Weights of a small transformer language model.
Size: 9 layers, width 640, 10 heads of 64 (5 for keys and values), MLP 2560 ReLU.
Architecture: LayerNorm before each block, learned and rotary positions, biases.
Training: a variant of Muon for these matrices, 1690M tokens, 12894 steps.
MLP neurons of a small language model. Each row is named by its layer, matrix (up: input weights; down: output weights) and neuron, and shows model dimensions 144-239. Each number is 50 + 12 x the weight over its row's rms, rounded and kept within 0 to 99.
After each neuron's rows, "fires on" lists the tokens most often at its 100 highest values on Wikipedia text that the model never trained on.

L3.up1757:57 40 54 58 52 41 63 46 85 51 53 68 66 40 46 49 64 46 56 54 70 52 53 42 70 62 30 42 57 59 61 38 35 35 49 69 59 51 63 42 52 37 45 54 52 61 35 57 25 54 28 62 52 48 50 40 66 29 42 35 50 37 51 37 33 45 58 53 54 40 42 33 51 49 37 68 62 40 55 37 44 48 33 60 46 21 49 49 50 44 66 42 63 77 44 47
L3.down1757:71 56 33 40 59 46 53 57 56 38 65 52 39 35 47 43 53 76 50 48 38 64 42 89 69 65 40 57 47 44 38 53 54 57 55 50 50 58 43 49 59 58 50 57 68 44 55 55 47 60 49 51 60 52 39 43 43 48 44 30 58 49 54 50 53 52 44 49 56 83 50 60 58 61 68 55 65 62 54 62 59 58 72 60 61 61 59 48 37 51 56 44 48 73 54 67
fires on: "–", " | ", " United States", ", New York", "c", " and"

L3.up1327:42 51 55 57 49 49 22 39 41 57 56 60 45 47 44 56 69 49 33 33 36 37 54 61 55 54 63 40 61 63 56 57 53 79 51 48 36 52 55 56 41 40 54 23 63 34 44 49 52 29 58 36 34 55 54 48 58 18 49 49 67 34 42 53 50 45 54 71 61 69 49 51 62 74 37 51 36 59 48 21 52 35 70 62 69 45 60 51 30 52 63 41 69 47 42 50
L3.down1327:61 69 48 35 63 62 53 41 40 24 48 52 29 44 43 52 62 63 63 48 46 52 42 45 46 50 48 61 53 51 42 49 60 59 50 37 49 39 44 55 60 45 54 46 49 67 55 66 26 45 60 31 69 50 36 61 37 64 57 63 54 35 24 62 40 45 54 23 63 34 33 36 48 42 54 50 52 53 52 45 42 59 40 49 58 74 67 67 54 59 65 40 59 74 43 51
fires on: "\n", " |", ".", "9", " | "

L3.up401:18 47 37 53 36 64 47 61 46 49 49 58 50 57 36 48 58 56 52 36 60 44 36 52 48 51 56 46 47 59 56 45 61 78 59 46 78 33 56 86 49 35 39 49 39 22 63 41 44 40 61 50 32 47 36 40 63 51 44 47 49 41 58 58 62 41 36 42 41 39 50 50 62 62 53 44 58 68 71 50 62 50 46 57 39 35 42 45 66 49 48 48 45 53 42 68
L3.down401:66 46 53 34 66 50 51 39 47 36 60 52 63 37 38 52 33 57 35 54 37 55 43 53 25 61 35 70 59 52 34 54 65 51 53 46 59 49 55 49 56 79 31 54 55 34 26 30 52 47 55 50 34 50 45 39 41 48 50 70 34 51 43 34 47 43 57 54 44 41 87 40 58 46 49 50 51 50 31 59 55 37 46 57 36 64 12 44 26 39 56 46 64 66 14 51
fires on: " the", " and", " an", ",", " decided to", " a"

L3.up554:84 66 52 54 47 51 52 48 55 51 42 40 58 50 52 83 46 49 44 52 53 38 35 65 55 58 72 47 61 50 64 43 47 69 63 39 43 43 45 42 53 56 59 52 50 64 59 53 37 50 19 48 57 45 49 63 47 58 24 51 53 71 64 43 19 42 44 83 40 81 56 44 34 37 47 42 41 60 54 71 60 36 51 56 58 71 56 46 58 57 51 55 48 57 50 49
L3.down554:57 44 68 65 64 37 45 45 46 65 37 52 37 42 49 46 61 38 54 48 51 38 37 48 55 48 68 55 56 63 40 51 46 47 32 49 27 45 42 52 58 33 42 57 38 57 45 59 46 46 44 56 44 52 48 54 63 61 50 41 51 52 42 56 46 42 51 54 48 56 48 63 03 42 46 49 58 62 53 21 41 38 25 47 31 76 55 47 34 52 55 48 31 40 79 44
fires on: "\n\n", " '", " W", " released", " D", "\""

L3.up1190:49 79 27 53 37 53 41 40 38 38 60 61 48 33 59 28 65 46 63 39 49 43 44 55 55 46 45 46 46 29 33 39 73 51 51 49 44 55 47 41 42 29 64 43 76 61 49 48 60 44 37 73 39 62 60 57 97 58 43 37 51 62 48 52 34 48 47 50 26 37 62 43 37 28 37 43 52 60 42 39 53 55 44 59 51 74 64 38 53 60 59 51 45 69 44 35
L3.down1190:47 42 53 39 55 42 32 62 67 21 52 71 38 41 45 44 50 50 64 32 36 43 59 36 33 53 39 60 52 58 51 49 47 36 48 70 53 50 54 55 44 51 49 67 65 50 44 63 28 55 73 50 35 54 39 50 42 30 64 59 34 51 78 44 50 33 53 53 61 35 52 50 52 60 69 42 48 36 52 54 55 67 58 68 52 48 34 72 51 39 80 58 32 42 52 50
fires on: " it", ", it", ", they", " them", " their"

L3.up273:38 63 59 61 27 50 47 41 49 46 68 72 49 52 40 77 42 56 39 68 49 44 70 33 47 17 44 43 47 40 44 52 54 26 23 44 65 65 46 51 61 45 33 61 28 68 55 33 32 30 64 24 70 32 58 50 30 64 37 41 43 55 66 51 31 34 51 36 45 21 61 35 48 59 30 61 42 55 61 49 37 51 32 52 63 41 46 42 52 51 67 65 62 60 56 50
L3.down273:65 57 31 53 63 47 58 58 46 62 51 51 74 44 42 38 69 64 56 50 25 56 63 50 33 57 41 43 57 55 39 63 45 42 68 49 38 64 75 50 64 40 61 44 28 62 46 32 61 49 56 56 41 51 43 79 42 66 45 75 39 40 48 36 57 38 44 59 55 42 53 38 53 38 49 57 42 60 62 37 38 40 45 45 60 50 35 53 45 50 53 50 60 45 64 31
fires on: "1", "2", "0"

L3.up1263:41 37 39 63 38 76 39 66 37 41 41 50 44 76 31 45 64 29 48 48 33 46 52 48 50 38 41 42 58 56 57 38 59 51 55 43 56 61 34 43 31 59 54 55 52 41 60 55 46 42 35 56 36 61 57 49 61 66 50 50 60 50 36 32 40 52 75 36 42 55 49 41 61 24 50 57 60 52 76 64 67 39 39 55 45 36 41 48 39 40 52 40 55 37 39 60
L3.down1263:16 39 54 44 46 58 57 79 38 53 61 54 42 47 81 61 41 50 55 50 68 30 51 60 53 63 60 55 59 44 33 54 55 47 34 45 47 33 50 60 65 31 63 41 57 51 42 49 55 59 46 49 57 38 49 55 48 31 47 63 75 41 31 64 44 51 35 60 70 51 55 30 62 67 39 54 45 39 55 62 28 43 44 60 40 43 71 56 45 50 59 28 61 54 35 61
fires on: "\n\n", "0", "2"

L3.up1518:52 44 43 50 59 47 25 29 49 31 56 47 77 62 47 45 53 40 43 37 50 35 53 73 28 58 42 35 49 60 29 69 59 63 48 33 39 60 38 44 35 53 22 15 64 65 41 35 53 37 37 68 26 53 46 53 47 45 43 38 39 75 55 52 57 59 46 49 50 85 32 45 52 61 43 42 46 49 60 60 48 47 49 61 49 51 49 47 28 33 42 70 49 67 55 43
L3.down1518:39 64 44 53 76 58 34 52 47 41 35 61 37 51 28 61 59 76 65 40 54 50 55 64 66 30 39 67 54 47 40 45 29 79 55 33 54 47 62 56 49 67 71 51 50 63 58 61 32 29 61 29 66 32 37 53 65 43 59 78 60 33 42 67 51 49 40 50 53 53 46 51 41 55 40 63 32 44 43 25 65 46 47 53 62 51 55 64 45 67 54 34 40 41 42 38
fires on: "\n", " |", "0", "1", "2", "3"

L3.up1904:46 60 50 53 50 71 52 55 67 51 47 29 41 81 51 59 59 38 54 62 48 24 45 44 69 77 44 11 51 58 31 66 64 54 48 44 35 53 52 53 50 49 56 41 52 35 49 53 60 49 51 55 60 67 46 36 53 53 41 22 56 45 51 56 54 63 61 35 69 47 41 46 48 27 51 58 65 45 65 52 63 49 52 43 43 82 42 54 35 51 70 29 50 58 62 42
L3.down1904:36 30 65 18 40 42 70 36 36 60 36 59 60 54 40 24 54 59 72 54 78 13 36 38 39 70 48 51 48 40 59 41 50 66 79 40 45 59 37 55 51 53 38 60 38 44 70 49 58 32 47 59 56 45 62 46 29 42 80 40 45 40 36 54 53 55 62 50 79 44 38 31 45 59 69 57 63 55 55 39 63 39 45 59 50 43 35 62 60 44 38 47 50 70 48 51
fires on: "\n", "\n\n", " |", ".", "| "

L3.up1704:64 58 51 62 38 35 48 45 68 27 43 48 58 61 48 64 45 70 52 41 63 40 49 55 87 65 56 61 43 54 57 37 61 43 47 44 35 50 49 68 36 65 55 73 47 68 61 47 68 53 41 59 59 65 55 61 45 74 48 47 45 50 47 47 66 57 34 57 62 43 47 50 41 67 35 53 38 56 56 72 54 48 49 51 48 61 47 45 50 52 48 47 44 63 47 46
L3.down1704:64 53 60 24 35 51 32 67 55 50 52 47 63 51 49 42 43 57 30 49 46 54 47 46 24 47 39 40 53 48 40 58 40 45 49 57 46 59 41 40 49 54 46 52 38 39 46 68 44 63 67 34 20 53 48 43 59 33 57 79 48 52 48 32 43 46 67 52 58 52 61 44 38 47 40 58 65 35 76 44 56 57 72 60 57 61 29 34 52 38 59 46 55 53 35 50
fires on: " ", " D", "el "

L3.up1781:39 42 69 29 64 72 39 57 68 60 53 52 17 40 44 64 43 57 71 57 62 22 56 50 66 47 36 53 50 51 67 63 55 74 58 40 37 47 42 51 58 59 51 64 45 81 50 52 54 51 41 46 44 60 66 29 67 58 50 55 46 28 27 60 56 35 28 58 50 43 35 36 72 46 42 36 55 51 46 46 60 46 43 51 52 36 46 68 30 57 56 32 38 50 66 52
L3.down1781:44 53 42 50 27 63 43 40 58 45 36 19 47 39 38 43 60 57 54 57 45 56 61 43 32 57 42 41 51 43 56 57 56 45 51 31 65 51 61 64 62 52 39 47 43 47 44 41 45 44 49 58 50 57 27 57 74 51 39 45 48 52 57 46 59 44 42 48 53 57 46 38 49 36 64 42 58 55 48 25 75 54 44 40 58 55 48 35 38 23 40 46 53 53 43 45
fires on: ".", ", "

L3.up1460:46 65 35 56 49 53 72 40 29 55 53 31 58 46 52 34 64 46 55 52 66 31 63 37 21 70 72 64 36 64 44 46 50 68 56 51 50 49 74 47 35 79 71 52 36 55 57 42 34 46 49 52 46 44 85 69 44 37 57 62 58 51 49 55 35 62 24 48 40 80 44 71 65 50 35 39 53 47 48 37 55 58 40 53 61 50 72 54 65 55 49 34 47 34 45 52
L3.down1460:40 44 51 58 55 64 75 39 23 36 65 41 57 67 55 37 49 49 51 56 50 64 53 41 34 57 57 79 56 49 50 42 70 57 43 61 43 73 45 43 40 60 73 41 50 50 51 53 57 50 64 46 76 64 44 72 34 59 46 43 41 71 38 60 38 53 42 40 70 45 26 47 58 50 30 57 54 55 52 69 45 37 54 63 60 46 26 55 51 57 75 34 37 40 49 52
fires on: " T", " t", " the t"

L3.up179:36 47 29 62 55 56 20 38 43 54 64 69 36 66 22 50 51 59 56 41 54 57 36 70 47 40 43 46 42 65 57 55 53 57 74 44 77 38 70 46 59 51 37 47 55 39 47 46 55 34 68 69 50 35 50 43 57 39 40 53 48 40 70 41 53 48 62 61 52 49 50 18 72 54 63 61 58 42 50 46 37 51 49 43 38 44 40 44 41 52 50 51 40 38 53 62
L3.down179:70 46 41 44 63 52 46 58 56 61 59 65 34 52 70 70 66 36 32 66 50 53 30 78 62 51 52 57 73 61 68 49 49 30 68 40 34 56 68 37 46 41 53 55 35 61 49 63 52 42 53 61 45 50 80 70 45 38 50 33 54 45 50 49 61 55 54 54 25 21 50 45 53 50 39 53 35 45 29 51 65 44 55 41 45 35 65 44 41 32 25 16 46 27 59 35
fires on: " to", " for", " with", ", and", " as", " from"

L3.up1755:42 57 45 72 46 50 68 50 47 58 15 38 28 49 33 57 39 48 40 53 46 26 50 64 41 64 72 29 52 52 56 53 40 43 54 29 47 59 43 42 47 28 53 49 68 53 55 41 53 71 51 43 40 65 52 62 63 47 59 80 38 54 61 59 58 34 66 62 61 45 58 49 67 35 44 47 55 41 66 70 32 40 44 58 35 61 32 73 60 60 53 40 46 48 71 45
L3.down1755:47 58 48 62 31 72 49 44 67 52 54 50 29 68 48 72 33 44 39 63 47 50 50 52 46 32 46 49 49 35 39 54 53 63 49 46 45 38 58 51 44 47 27 23 51 50 31 27 35 47 59 55 56 45 37 47 50 67 25 66 61 59 28 48 52 36 66 49 41 45 39 59 51 40 44 79 34 36 64 51 71 44 56 35 47 50 67 55 39 52 54 60 23 53 50 51
fires on: ".", " | ", "'s", " such a"

L3.up2042:53 49 41 44 44 52 62 32 47 46 40 61 51 57 49 65 43 37 61 54 62 51 61 35 48 69 21 35 77 61 49 42 44 36 50 44 37 30 54 57 47 50 62 57 67 45 49 57 34 59 54 64 47 53 93 37 44 52 39 53 43 36 62 67 56 52 40 56 44 17 50 40 58 59 63 52 41 44 36 20 32 30 39 44 52 46 66 27 55 45 50 30 52 32 58 67
L3.down2042:44 33 50 50 81 63 37 56 28 35 52 55 44 38 59 32 38 56 41 58 59 43 51 48 54 63 53 49 52 34 57 48 56 62 57 59 38 58 38 54 59 39 61 38 39 49 48 47 73 44 51 45 77 44 49 58 42 38 61 49 54 37 38 45 52 38 27 50 74 64 53 55 53 34 42 49 57 50 34 58 35 55 58 60 62 47 50 48 50 69 52 67 58 57 67 45
fires on: ",", " to", " to ", " that", "3", "4"

L3.up1623:49 51 32 39 60 58 38 61 49 43 55 58 65 40 35 69 55 51 50 71 41 32 46 49 33 40 45 38 60 60 42 48 52 53 30 38 64 72 45 51 41 67 65 41 55 53 51 48 70 33 58 28 63 60 52 47 52 48 45 65 44 68 52 70 45 42 58 38 38 39 57 30 38 60 48 68 61 36 29 50 76 40 50 63 63 55 51 34 41 44 52 43 39 58 55 55
L3.down1623:48 65 58 80 67 50 62 66 43 45 47 45 56 54 40 66 53 63 56 57 48 38 50 40 60 35 44 38 60 31 46 61 41 40 48 65 67 52 45 50 41 61 68 40 52 56 49 57 36 53 36 59 30 45 55 57 28 44 51 46 45 57 44 47 27 56 36 38 53 30 43 55 46 65 56 64 41 48 34 44 31 36 49 59 47 53 68 62 41 51 41 22 66 67 50 44
fires on: "0", " al", "ul"

L3.up212:46 47 45 63 47 54 62 49 47 41 55 19 67 78 49 48 41 40 38 53 37 51 57 31 59 52 48 21 52 29 55 55 63 38 44 46 53 40 46 40 38 35 68 50 20 46 59 79 69 49 41 25 37 39 49 47 54 51 54 46 33 30 55 28 69 83 59 49 65 39 40 45 51 39 41 46 32 33 70 38 54 45 41 56 59 65 70 32 33 40 64 31 48 61 50 43
L3.down212:25 41 49 44 47 46 56 56 38 34 58 42 37 34 44 38 40 49 47 33 53 71 52 47 47 74 46 60 34 49 59 62 44 69 68 58 60 74 62 60 48 58 50 47 72 61 47 51 48 37 60 72 57 64 34 61 54 71 45 52 69 76 80 50 50 42 68 31 49 46 41 39 71 50 55 59 34 42 40 46 47 59 59 53 24 43 47 50 62 66 70 57 38 58 50 67
fires on: " and", " &", " and the", " and its", " und"

L3.up1441:47 53 43 60 33 49 48 58 42 57 61 38 45 60 43 21 45 47 54 68 45 47 52 50 54 50 45 38 42 47 39 69 36 48 53 44 48 45 41 40 54 55 65 50 42 56 47 47 63 48 48 43 42 58 62 49 65 44 64 22 72 34 42 54 61 34 42 54 44 53 62 36 52 57 55 56 29 54 51 34 37 29 33 52 60 44 67 42 41 48 52 46 40 47 56 64
L3.down1441:36 46 45 45 34 43 38 58 55 52 60 46 29 37 45 49 61 48 39 52 41 58 64 55 46 53 48 37 51 44 41 41 67 64 50 43 52 59 68 42 31 46 54 60 59 52 27 57 36 48 34 48 53 67 45 33 39 64 77 40 58 63 56 38 50 73 48 51 46 59 28 39 36 57 24 61 32 55 69 55 64 35 30 64 40 45 46 48 43 48 76 60 70 57 55 40
fires on: "\n", ", P", ",", ", M", " while", " | P"

L3.up1939:49 47 43 46 46 87 68 69 46 35 30 50 36 49 56 67 70 31 44 55 50 64 56 38 46 41 41 52 39 25 61 66 65 71 45 57 78 66 45 59 58 66 39 56 42 44 49 57 58 45 57 53 43 61 08 32 54 70 58 52 69 41 43 46 48 35 70 49 55 64 43 53 53 48 77 54 41 75 48 70 57 46 56 46 52 54 60 25 49 48 49 68 40 38 54 33
L3.down1939:52 35 55 35 28 37 47 33 33 52 65 23 69 51 43 39 41 60 51 49 35 45 50 60 48 50 62 36 62 44 55 40 37 60 69 59 53 45 53 41 26 51 38 63 69 64 41 58 59 70 36 62 52 51 38 46 38 40 51 46 21 37 47 64 54 59 53 56 56 55 58 38 60 57 55 36 56 34 67 48 56 51 57 49 52 35 47 28 54 49 49 64 68 44 46 43
fires on: "\n\n", "\n", " collection"

L3.up2276:54 40 51 55 49 35 47 61 65 35 72 69 36 36 49 38 43 61 66 57 60 32 57 36 65 58 32 52 41 43 63 36 60 46 60 63 52 32 57 56 16 43 55 61 55 54 30 62 62 37 42 38 81 51 50 52 58 65 51 41 51 50 44 56 47 39 40 22 42 65 54 64 45 43 44 55 49 56 50 37 43 71 48 39 51 51 52 24 45 45 59 34 50 53 48 46
L3.down2276:60 42 58 51 41 75 68 56 68 48 52 37 43 20 57 42 51 68 42 42 60 29 43 75 62 76 49 50 64 80 32 36 63 60 77 55 48 34 56 69 38 55 57 62 54 44 51 58 43 60 65 40 68 46 50 47 46 35 37 48 63 39 55 44 47 58 74 47 68 41 38 58 67 58 39 33 39 39 53 55 28 63 56 61 74 40 38 37 35 43 51 29 66 37 55 17
fires on: " "

L3.up2331:52 46 60 49 46 59 34 31 70 57 47 32 52 43 30 46 42 56 33 49 44 55 38 50 49 38 55 38 50 64 58 74 58 79 39 42 48 66 50 46 42 63 41 50 22 54 49 36 61 38 46 59 50 60 56 54 56 40 39 55 61 53 51 61 44 56 66 44 25 37 38 39 37 48 43 54 77 60 43 47 46 57 40 56 44 52 51 46 44 44 59 49 68 50 56 52
L3.down2331:60 44 44 63 69 41 62 70 41 42 57 46 52 34 48 40 69 55 52 51 57 48 47 64 30 61 44 71 52 41 48 50 70 47 50 47 41 31 64 64 65 35 63 47 50 60 69 41 60 42 44 53 18 56 45 47 66 46 65 46 55 53 47 45 44 65 41 56 60 70 36 64 68 74 45 36 38 72 64 47 64 52 53 64 37 59 44 43 75 52 54 55 51 50 61 52
fires on: "0"

L3.up1090:58 46 38 52 69 48 50 43 56 45 42 39 74 51 47 55 45 29 42 45 73 38 37 21 60 45 45 62 76 41 41 50 44 45 58 47 57 49 53 59 48 37 61 26 72 22 59 48 52 47 42 52 50 60 52 41 51 67 58 49 57 61 55 62 56 50 59 61 59 43 76 24 46 32 68 60 38 24 67 58 47 44 46 40 79 48 52 31 72 37 47 45 34 59 44 56
L3.down1090:66 61 50 53 59 36 40 55 46 40 39 50 29 30 39 51 42 45 50 57 57 54 66 60 31 59 62 45 46 48 45 58 53 41 40 41 42 46 55 44 45 67 70 11 68 54 61 38 49 61 33 52 49 58 64 62 58 51 48 52 52 74 54 63 30 31 59 26 52 41 49 64 73 61 41 60 60 51 39 39 45 24 64 61 60 56 65 52 47 60 66 52 65 59 45 51
fires on: ".", ",", " I"

L3.up1758:44 56 42 45 38 73 32 52 50 56 48 56 43 59 45 53 74 38 47 34 54 56 49 43 53 54 30 33 32 60 39 45 49 71 50 45 51 43 38 64 37 49 51 37 37 51 54 66 76 75 56 48 43 49 38 39 47 45 64 60 49 24 50 43 46 42 47 66 68 43 55 54 41 51 49 77 53 65 55 53 59 40 69 41 65 71 61 65 27 78 41 61 44 56 67 42
L3.down1758:47 64 69 29 38 49 54 65 67 32 51 40 60 59 58 56 56 42 54 59 35 45 64 33 45 67 49 62 47 48 32 48 53 46 42 58 61 62 54 36 51 65 39 61 35 46 42 49 59 63 53 57 43 32 31 42 34 63 33 56 64 43 57 57 44 22 75 62 39 35 49 50 58 28 45 31 39 60 47 46 43 51 50 40 45 51 47 65 40 37 67 65 58 48 44 67
fires on: "\n\n", ".", ").", "\n"

L3.up1537:45 79 56 44 61 53 64 68 53 59 44 58 54 38 42 45 61 50 44 27 57 47 59 48 25 46 55 64 54 60 50 43 54 53 45 32 44 56 43 24 53 68 48 51 53 43 41 69 69 43 42 51 56 32 54 52 49 37 51 71 34 25 63 26 62 47 36 15 63 61 63 53 50 59 46 50 44 57 52 47 54 50 58 46 48 44 36 22 76 52 37 52 55 40 43 39
L3.down1537:31 63 64 63 55 57 52 52 37 72 54 40 49 56 42 48 57 43 54 52 41 57 65 46 45 59 44 57 76 37 36 30 72 49 46 35 34 52 61 41 49 52 41 38 53 51 37 60 75 60 42 45 63 47 57 42 48 64 26 45 50 67 35 25 74 44 60 43 35 31 62 21 59 45 33 56 45 40 54 55 46 46 57 58 43 49 34 23 48 43 60 33 67 58 32 62
fires on: " &", " and", "i", " or"

L3.up2277:49 55 50 70 69 58 60 50 48 67 54 34 42 49 64 37 57 46 71 36 57 53 45 45 50 47 52 63 74 54 54 42 60 23 66 47 51 50 53 43 53 37 38 52 33 38 37 70 35 59 50 51 56 39 51 61 39 31 56 42 52 41 31 44 45 46 26 56 40 55 55 39 60 33 39 48 63 68 38 52 33 28 57 79 36 28 42 46 41 42 41 44 66 43 39 49
L3.down2277:38 60 31 71 28 52 74 47 42 71 42 35 61 65 53 33 40 62 75 50 58 54 47 39 55 47 56 54 47 70 25 57 76 41 43 53 43 60 46 51 64 44 44 67 40 47 42 72 74 42 39 68 82 48 66 54 59 48 33 33 27 60 44 63 54 49 38 26 67 34 62 18 46 44 34 55 31 48 43 75 63 20 36 48 36 71 59 38 39 52 65 22 40 57 24 54
fires on: " or", " and", ",", " &", " but"

L3.up415:59 67 54 59 56 62 61 31 63 52 60 38 31 47 57 75 61 58 51 46 60 44 56 49 33 54 42 51 54 44 58 60 46 39 57 51 37 71 59 46 52 38 40 61 44 47 43 41 46 62 49 58 44 63 58 34 41 55 52 30 50 42 71 43 20 54 63 44 62 66 56 44 47 41 45 48 70 42 40 55 42 50 45 57 40 50 19 33 70 35 48 40 55 61 33 51
L3.down415:57 64 61 53 47 55 32 54 48 50 53 57 38 53 11 43 57 57 52 55 53 60 37 49 43 55 52 50 53 43 43 53 65 36 59 34 48 33 48 41 43 45 59 44 51 61 54 27 32 53 32 47 55 38 45 44 36 59 54 69 44 50 23 29 12 30 42 71 65 64 38 22 34 70 37 60 51 62 52 34 24 59 51 26 60 48 71 59 40 30 67 34 55 62 57 53
fires on: ".", "–", "io"

L3.up2043:54 49 37 45 35 55 46 67 65 69 65 42 48 53 21 50 48 58 51 59 45 65 45 25 34 58 38 36 50 54 44 56 38 70 74 42 61 37 72 51 63 56 34 48 31 37 38 36 48 56 75 32 47 57 35 39 51 32 34 28 50 33 72 46 79 44 59 40 64 51 44 29 56 46 46 39 45 43 59 36 39 44 46 36 52 38 63 30 55 57 53 47 48 45 51 34
L3.down2043:48 55 67 67 59 48 35 47 25 39 57 59 43 73 59 50 48 39 35 60 72 63 39 47 44 47 38 61 64 48 51 39 38 42 69 51 66 56 36 26 56 45 57 57 62 44 32 38 41 41 48 52 55 49 52 47 48 69 57 55 73 41 54 72 55 52 50 52 57 47 48 36 42 50 36 47 44 56 39 59 60 50 39 36 60 49 24 45 40 75 55 62 60 53 82 41
fires on: ",", " and", " to"

L3.up1748:48 57 63 47 51 63 57 39 42 14 48 43 58 33 34 62 33 44 49 51 49 48 48 49 51 47 60 43 31 71 37 62 39 52 59 64 58 62 70 35 42 49 45 47 55 58 48 53 68 64 58 38 66 55 45 63 55 50 57 54 57 27 68 52 40 58 57 59 63 71 38 50 51 38 48 41 61 58 40 72 52 59 51 59 83 43 56 49 60 23 56 56 46 51 57 78
L3.down1748:49 54 33 51 52 47 53 45 54 61 30 63 54 57 58 53 57 44 50 73 23 43 47 34 36 58 36 76 51 61 62 46 46 41 70 64 56 37 62 52 50 61 59 35 48 63 52 42 44 60 41 60 55 45 40 59 45 61 51 58 56 51 23 46 41 45 56 43 63 42 42 48 43 20 34 58 41 42 65 75 42 47 42 60 61 39 53 48 26 61 54 48 66 50 63 52
fires on: " t", " T", ", t", " and t", "-T"

L3.up1756:58 54 38 57 37 45 52 25 60 53 62 61 41 45 47 14 53 67 89 54 63 49 35 58 51 50 32 35 47 61 51 39 52 57 31 37 50 50 43 60 42 37 51 50 43 44 53 37 39 52 70 46 47 43 64 26 49 38 65 35 37 46 59 30 49 54 29 66 49 59 76 37 56 41 50 52 57 50 42 33 49 59 48 35 58 47 30 54 77 57 39 21 45 37 42 47
L3.down1756:44 50 63 44 54 64 61 34 25 58 45 57 76 83 66 46 50 32 59 53 42 59 64 41 53 60 60 47 54 35 56 78 45 35 30 62 45 45 68 50 67 43 43 55 39 48 30 42 56 64 33 57 28 51 68 46 55 58 60 35 64 65 33 54 44 46 32 39 59 40 61 64 48 53 58 37 72 65 58 60 34 39 34 67 34 62 45 46 51 58 63 63 47 52 40 52
fires on: " or", " and", " Ab"

L3.up297:43 73 57 44 62 52 60 37 35 50 80 62 56 55 54 44 70 46 35 70 70 45 57 67 57 46 39 36 36 54 45 60 42 58 42 41 60 63 43 41 68 57 60 40 47 34 54 35 48 60 44 51 44 62 56 53 61 38 46 33 40 41 61 59 66 44 58 53 45 48 42 42 61 54 24 44 44 55 51 49 46 44 41 53 55 59 43 50 41 52 54 31 41 46 37 54
L3.down297:56 52 45 54 50 31 68 53 60 47 34 62 51 44 45 47 53 28 38 49 43 43 48 68 41 31 38 69 54 74 54 73 30 17 49 67 42 61 35 45 30 57 53 57 50 43 50 58 56 50 39 43 41 60 52 74 68 50 48 39 59 47 47 48 44 66 37 46 45 37 60 51 53 58 51 40 48 52 30 53 62 46 44 55 36 49 40 64 54 55 63 53 55 44 70 58
fires on: " and S", " and s", " |  | S", "; S", " | S", "- S"

L3.up1488:36 45 56 31 42 47 50 55 28 34 23 37 54 53 12 53 65 51 46 54 54 40 74 45 44 44 28 31 43 46 68 54 44 64 41 52 61 44 46 62 46 62 37 44 59 45 60 52 46 60 57 38 70 42 70 35 52 59 28 69 57 49 58 32 73 62 53 39 33 56 46 56 63 35 54 40 42 60 53 52 60 31 54 45 58 58 39 51 55 46 41 42 40 57 50 48
L3.down1488:36 54 41 43 44 54 45 63 50 53 76 62 33 46 58 54 36 35 52 30 55 48 54 47 49 56 56 52 50 44 71 40 49 54 29 68 49 48 44 61 53 45 66 38 35 70 43 43 56 47 71 46 34 52 47 45 56 59 52 44 40 39 59 32 47 44 48 54 60 58 46 56 51 42 48 43 41 48 17 54 46 52 29 49 52 46 45 54 35 32 48 38 45 46 54 49
fires on: "–", " dis", " years", "/", "-"

L3.up270:47 44 45 69 49 47 44 67 36 23 39 66 64 39 31 43 49 60 52 29 56 46 39 34 44 45 44 51 49 66 45 70 47 50 47 42 55 42 72 36 63 55 45 65 39 35 48 44 47 39 53 49 38 25 63 31 77 61 62 52 22 52 57 46 41 51 46 33 63 40 41 72 70 51 31 52 41 47 52 48 79 27 53 61 61 47 48 56 51 47 51 43 55 31 54 48
L3.down270:62 49 60 49 62 51 40 56 52 39 57 59 66 72 36 41 43 43 54 19 65 49 55 73 46 67 46 39 46 57 63 72 56 66 45 51 42 32 49 51 69 73 27 61 50 69 27 60 52 56 55 33 33 61 50 66 49 57 47 44 54 61 46 33 51 33 59 41 61 60 45 63 36 56 41 34 49 57 45 56 26 39 44 58 50 67 41 58 35 45 49 65 40 43 42 37
fires on: "\n", "-", "/", "i-"